{"num_attention_heads": 2, "norm": "layernorm", "qk_norm": false, "optimizer": "muon", "lr_head": 0.00624, "train_tokens": 307300000}
MLP neurons of a small language model. Each row is named by its layer, matrix (up: input weights) and neuron, and shows model dimensions 0-191. Each number is 500 + 25 x the weight over its row's rms, rounded and kept within 0 to 999. Numbers have three digits each.
Before each neuron's rows, "fires after" lists the tokens most often just before its 100 highest values on Wikipedia text that the model never trained on. A number after a token or word is its count.

fires after: "9" 49, "8" 16, "7" 15, "6" 7, "0" 7, "5" 5
L6.up347:516490512509510505513499540533445507527507437459517479463494489508557490511488494480495479481467508449507466525463535467476500482491498533529444473469548518509470562504497517517517497470511530532522457525497498465448515480543454523517527534482512507500481496542508493496504535477452483481466468523527488484523497515504498520513468473524484520470530493481508525507484485479509474474480482531495499500483524489509526506532543566502506491527482475545509478467526472522504510493494532510488519495503508490511523587492509489465511482490478511480546495503520506507509476510485479471

fires after: "1" 50, "0" 17, "7" 11, "8" 8, "2" 5
L8.up714:534500487520505512519522544516543514505500455433477495519487481530478502519477488503517473469513515514526487543492500540496495499481538474522481539546522512548471504497549518518466443503490531477503476477522508538487483441504539503444476508466510555519519497498499480523491444532498516500511479505501538527498474539545530510498453536506465510538527482503529485538526537438493493485477476506469482487501479462499473488493518495491505480498526501478522537502501479521459531493497509519476487511469450485501471527497462473476525512511500476516491486510476491460487462509481485501

fires after: " |" 20, "-" 8, " (" 6, "==" 6, "===" 5, "|" 5
L4.up919:500502522492480496483479513449449512503506508469487502521480475505553512456545543522473497505497510534480470474512522496494527551528524528506448479528505499522509477501525487521517523510531520488501504527520467486524474482510469545497485441518502541523480509516512511498493509532497516497508466507504496528534527517464548520438493513468521496500489552492476501478473473515509510519493491455471512488486533506434531538476513491454504454457517513503486496470482536507492538513457513514522494460523526447464528494505470513522534473501458487457469507509511500507484550521502524488

fires after: "9" 28, "8" 26, "7" 10, "0" 9, "5" 8, "6" 6
L8.up925:529485449506545511486508490535500512530510509460541447467488475532530486506496491466484499497468518528495494491480485443458456474506499481523434511516511519493468518524505504519512471483511482503531444457502515532472523551501534469473482522490546488526486489486473487486502482502473508523485505482554533495494488553511491529495518478513520513539537503491492479494478494476507496507487494495469539505463525508487481537490534524547499517502514509491504507507467454496489518500501580537478522537510476518543514471489469511500505487525470477501568479481503511525475501487512448516

fires after: "°N" 18, "," 16, "0" 11, "1" 9, "4" 7
L4.up49:486455451511537483502498519476507536528457458454498474539520495502497537527513523441492533501496492472486483511496485491470487493525505515503505502492519506492509553498474487499484523505487550477485479455484485512485531487530567518448490544454526516508507491507472501504458514497488522488465466504502464475514484510527498552482505435469473537514524455516535523541515506526527510492512489480493534522507538508499521514495510500470447480517500472509524544555481504497495539500520501528484532456479476474529527518529500481518496471511503489513515469502519451551474476498492512489

fires after: " D" 27, " d" 15, " N" 7, " pred" 4, "n" 4, " R" 4
L10.up89:495475590519494502483469471503509510517486533520498495457478471519483504513470493458488522520519481508491508548528484508488488562521494511495509475469524539504503533472508523494501534502511532520482534545465537543470519508504511513515481489492469481477534483500544527475491516507518504532513486504495499533483492489469450497469512501489525481538468465487531496524468488484513548503522531461518477463553474460468493497460487450482501476490484526540497541515471509435502476496481500514524470555516512456515499519489492485538492517462510505536498483508475487477515480483513451489

fires after: " d" 30, " D" 12, " cl" 6, "–" 6, " /" 5
L9.up395:484506536515499469513497512494495461468500546518475458475525506515519499492503483482486516504556541535466453516526547510497477498492518475490542527483528533516514495478485478444459554506481553510500474545495553513496520473507527520514549494495491481530540464489522498468548522493503515493482474508486561487477481470490504462509479458481515485504460473482515509510491479499504449555521495478459538487485472511481468485488517450522504471535515505458500496460496490508519537508481510480492504489528470521510512503531506504556472448488491527505477499478510494499493483501496455477

fires after: "9" 14, " B" 14, "0" 14, "b" 9, " N" 7
L9.up854:485497501526496510511506495494482495544483478483500557483513507475521459498504456538554515490493457484470519537484561489529521463485521496545469489470489495526504520522505509478468468496514521481472531502534505501526502516509495521485504495501489512512556496501503533449484510447495524506494529459488480556518501503502514531495520535495515492443471531477464522464469491551503482520501429490462491519511510511512484489514519528474469516489480477524540555469500483523472476516508453515500509525510499444513523514557451491515502478510521487472491501505533462482480519480537495476

fires after: " (" 28, " " 19, "0" 18, "9" 8, "-" 5, "/" 4
L8.up697:522486494506483511475491517488468510479478513515509475501459534461492454485490504528506482505512530473493479549537522504489500472529499505466494518533512507433495539544505491508516495475463461548534540478481537537521489533520486501463512512497461468515481517477503517540504515483512473500454438491523548498485492496496510480498503517534497489474548539506497504545502494489488504480515527471478486473452467501518499529543465499534470518504493452447461482495493566483522505519497509522494514463519476482553453478556501500527505502484496505548501482531530496494467517486500506499

fires after: "0" 25, "1" 14, "2" 14, "6" 11, "7" 11
L6.up525:500468504512502496509549486503503529540512487488514464500497476503494531531484536480519458476471472533479505494476491472473516468505507471468463517461548515485500501527517497493516472510454501477534481476483512510492500498524514514443500519481519489480509500511519488495533460461486468550510530544502528468533509538520460513505539528490465486491503520551495500520537519502503479441477457531458481508526511516525538503523582528465508443488490492500491522529474494497487475491503519509462486496494534462524498505454517507500476498529487508557481462516499516570517498514516492496

fires after: " " 39, "1" 36, "3" 7
L9.up863:509465522494475503508469504453549517487489485483474473461520532500517508490456500483479495444544513540492497498519545489489446482460518535510495490499512462517520451509465473519511534473481485477553486498533508491471485502527539534504549537533582489461509478520482488510520535511510497484497550492496498488541521539472470491493492503491526456473507528499487530512486516503492489485517513476457497483523489478446481488514510509504536529518506494490525482469507490458491469534480495508529488506461517512466510498501516531468507514475506522494489473531519574497503511460486497455

fires after: " " 53, "1" 24, " sl" 4
L8.up52:511491498454478517503505516511535484494487497496483518516486489476531517459502520498492523468515523499501477502452540457529473493480525521466499478472511487482512443512503520476474547493526468490482531526521502484507488443466497461499521535520516504505485495543506541456495484488494513532496578493508513495547500511500475527517533480445521490485521486482503470517508502534525447475457487483515468472514471482503492556550549502462530528505521506501508418502550460506480494507522513467558485518513496493525533475481511510518477506477511466492504540524499506491501481495525491509

fires after: "1" 77, "2" 14, "3" 6
L6.up780:486490504528466464528459531506479525507467462483483491453508509496521518506561484530498482505505479558487476491481491499537475477516528482486485518450495510511522483460514456518491462446489518494476454507497468520504522446466535508508500544482488555506480465535528514477502444474463489503471487506489521490539487550515497500523531511480508507466471508499509520536554473494494525477499456508497542499484493538518492521480484502523515489502535540502535547518503524512484503540496496502472523467479482489491556524466511527505499454512485477510472515470486502478514499537473542502

fires after: "1" 74, "." 7, "\n\n" 6, " " 4
L8.up121:517489554514522503494533450459473478502527487534514497506527551481529541496499489531493494518486457525456469493498505489483431488507498492503535470512525489466475506476459450502492509475517523488504512476552497503506458462498501501520492473508518473492539471498468526439509511494512475521528531488467520476474501478504449488524513500459531461531507519493536509506552482530508507504509478488488504525481489489454531500506509523527537478500484555509516490473515477493526519535518491505534460467516514526505501502536533490547523483453499558482520467503493457495503495494498479455

fires after: " " 52, "1" 7, " G" 5, "===" 4, "0" 4
L3.up54:469479480526465541506491515503496522515479490474514512477504525507515517500493443550503540545538507487503503543492471508520511504482511468532513466494542486507448505496465500470533544462517528507476477498484537512471492491480538498521496492562477490444536499487475495487545494478517475480520548508498504531520511484516500457500504497521549497480508511496512485514524491505444475515475512524489453497487483483510460433513508517510504518498488473497501494459460493489542478500485530493513484553516504523438499507450496533472484470476488488511510492536467523538533499443532507488

fires after: " " 33, " (" 15, " re" 14
L8.up66:531467527478488509477527501523525522485510507517498450551489505498527502436485479514493501505491506537498535502490521473513496537483513539487503486489486471473492490526512509509491537531548491496448547498528507481502469466504487518497493450555522514453515474506505529483491562522449471487491501513496522506518477501529500494476508484504514451469520511487496506476529494488489460536533503469454529439489489510452473544517478489469439510524499531493568482495533521453506512513508514475517516521470529508526480509472471490496532524473488509514489517516539517494513510516449504464

fires after: " d" 32, " D" 13, " r" 9, " cl" 6, " Red" 4
L6.up176:516498485481463510482494460495538442503480453496501514495499487521472478485475504502490546456550515523461505491475517504525486467510531551510485476521531500494524539460479531501533472495570495474450545460463538520491458486533487546518470537497503518502501468504520487440493488496524500488494482477514502522437494525466518473452526483503516524508479495500496460494487504504503502487514505445533514460525480531509494531486508472492516551489454526479519487514487518498508473497494473490493511521523501479553487493490494551503479493537552525508535480484482520508509523519503500513

fires after: " the" 61, " The" 4
L6.up785:532512506506519520581529441510500474523455503446470510547513443466502526484508462519503493501528503511521522539489503500473502515506503469494479512515527492518441530480496503481505500496473523464474491477477509535507483443479507546511489521556538507461497518516475548487511481482479483461510493497486465481502543482484457511451524498525522488485542484513501513524532519502460480500492513499529472496469478471516496515505497526508487518491486490485545453486506535485523533471516500520488515504492535520481518514525506496506484523478465553478499531523483462524488509548499463454

fires after: "0" 40, "9" 33, " al" 6
L9.up563:492498506543471523505514457455529522495463514500512485496528527491498511535499465537550503532538473495534489494482463484548454488476470485516496476531504495463466501515489518447500538509500519493470464549502504528478509466517529459509537470519513457477529509508498493441521507486526514519487515497503492503525520492503478463534504504470467475537496497496518499479481481550485499531465524494440463500472485480484488507498481518518437496519509546491470490497474502509522507488528525507514478522480510481468505526514459454486486507534520484512482501551512470483466567502495549478

fires after: " the" 37, " The" 20, " and" 9, "The" 5, " New" 4
L4.up13:521491504509530501494512492555498509530488519465491508549484504488535504491472469501499471497521536480487511524476508491505484486508511475475522472523488456482457491500536511557535498527471497468523527495458511467498473424462475514502478511487519489474531497549488477519519491525473549474517487526514518517488507489560482515493502512513552537487491467527486515494513510498536501541462540539461501510432517483516435462500525455474476500503513453491502500514518546502515468468480505496492500498489481532473546457534480494496468484492539495518473515470530492498512480503501491533

fires after: " D" 34, " d" 9, " B" 8, "ust" 6, " C" 5
L8.up850:482461516516499512531497493524526483510491474534534524470492516515466526461506464480482511468504482486485515525502518529509499515519528502571530478500491517486543539477518514506498501443470519488461515505484550519542483468521510556474476487474471534454532527485512481473510537465496513486457513536465487449504521489508443505452517493510497479504512505480472500525502545502486523444568554476486450503502552455493488493491533500523474490481482515480483499475491496483502461510528511474495517508498501472499522485484463526507475499506551504501517525523483448496499491491504500493

fires after: "9" 48, "0" 9, " un" 6, " whe" 5
L8.up170:508480513512456494493469474494468502498529510472532524504515479487547481486533466544532446516537524486530491502536506493499497494474527470512517483499513483502503565533443491483506486485493480500465543509510513539495473513506483531491539543519500485493516533497516520506531534510518486503496511478534496485511475451510508481525500472500517500490486512516506529484446496497482487489493495530470489507502476505502506539473438580481398509479499524491502518510523519465468495489523507503516488470472498493527519467523485457507536482502510499449485463532553511478491535494522459481

fires after: "0" 44, "9" 28, "a" 7, " A" 5
L8.up775:515466506504502484513522496465490509524483506471507557477517480524549477494497448546496492476516507460479455532503471458503504484511499521486503483585495521508531508498431509470510525477528467472490547495474510506496522454474529535516521524496519505501525499487468488468490532538508474466491524501492483528452476472499500495511504506532498498498538484544521510500483491523525454491511482528472512501452512493509479513506489535548523515478506499533515445506502516504530538501526494508470465484522490521461490499544557500473516485534459462476488466501532499456500541483515487489

fires after: " " 60, "2" 13, "1" 7, " re" 6
L8.up402:436505518520479487480497478498486467572476539496477535496534505475491533503462506491510525549475501518512527482484505502444468498493498525496503502459513483480478532508498491485473520467481527515485456513528516511502512509481517529509497470552446480475559527486527492474483530554536522459516488526504463523496472484507513478489505482504507492510472501487486528524497542519468452491504463509499487543507529475470475507542474523496534468492516541477549486502518457499480483498476498477512498517515531522489510519508453517507532473469471480480532502569481497493523546466499493497

fires after: "." 24, "°" 16, "′" 14, "3" 6, "1" 5
L6.up936:488501528536451529487530508489502539485551470538515522497503480480531470541545469475456505504559452480478494504491511483507473508427501484486477508485512503498528542466496517539500542488529521446487520495510523531483488489499502516498496490490491515516534469459493556482482498455492536522525517495494511513495510534527471536470515490500530491515502461522493534493523471531488513484471509490522507468507484495499532446502462463483474470498532499489505487494523509553454474511462529538478473465527461512468506537502497536509535496483493479500465465476462491510494480511484525521

fires after: " " 35, " |" 18, "8" 6, "1" 5, "3" 4
L8.up471:516461524481494447478466485506480507480506526470492497480552501464506480524485476473509504540544496513524480475536525502474488493487528538502517540472512506475489455498486539524520544488497469522522477457516522531463486518496493495465495480505506470517502491501524502557461517484471537518478490491543502558498529489505507546484499515480515451517487498502524502519493526533481484460496408513492476518488529498488482510519540519462463450518561508471491510465503509459467510480501525503532493533513480538482488512486519544472483496504483529489500506493518528448495516523521526510

fires after: "2" 30, " " 22, " C" 9, " N" 5, " d" 4
L8.up342:499488526482554506549437448529512487488457480493507467497497495462490482489503522519500462524494471465489507502529527490497510489543513507519493465542482522542552496491468477480499545491545491504506496484500574471475493494477481523514515501503475511510515507524524544515464490514486485537493504523471496499496463462535503500476493515513505425524492491483530505513468501483470506524541513522427502493522476501513443459512497512485490543485476508485534462526505486469527510520512496478519523552496484519523506552497535506454500491479498522494470460482517475521494485496537488495

fires after: "5" 14, "1" 13, "0" 13, "3" 12, "8" 7, "7" 7
L8.up241:462507492491488518479521508481531509449519445500473483499512465484496476544507494480513529522477518548521480497552506465497466535487522441495514563541484527487505448480509476503508516468511538486434507535503516537486483470527473513524517491459521495493503485509519514471514510486469504521540503514498508503503547524490492511459457518500499521485505509482505495490503470508531522444486492492473508509504473483545506457539508426445483486512501472499498502550530470527452510523505533498468461499529511499510528529519507526500496553517473488500489473512518504513509501532458508504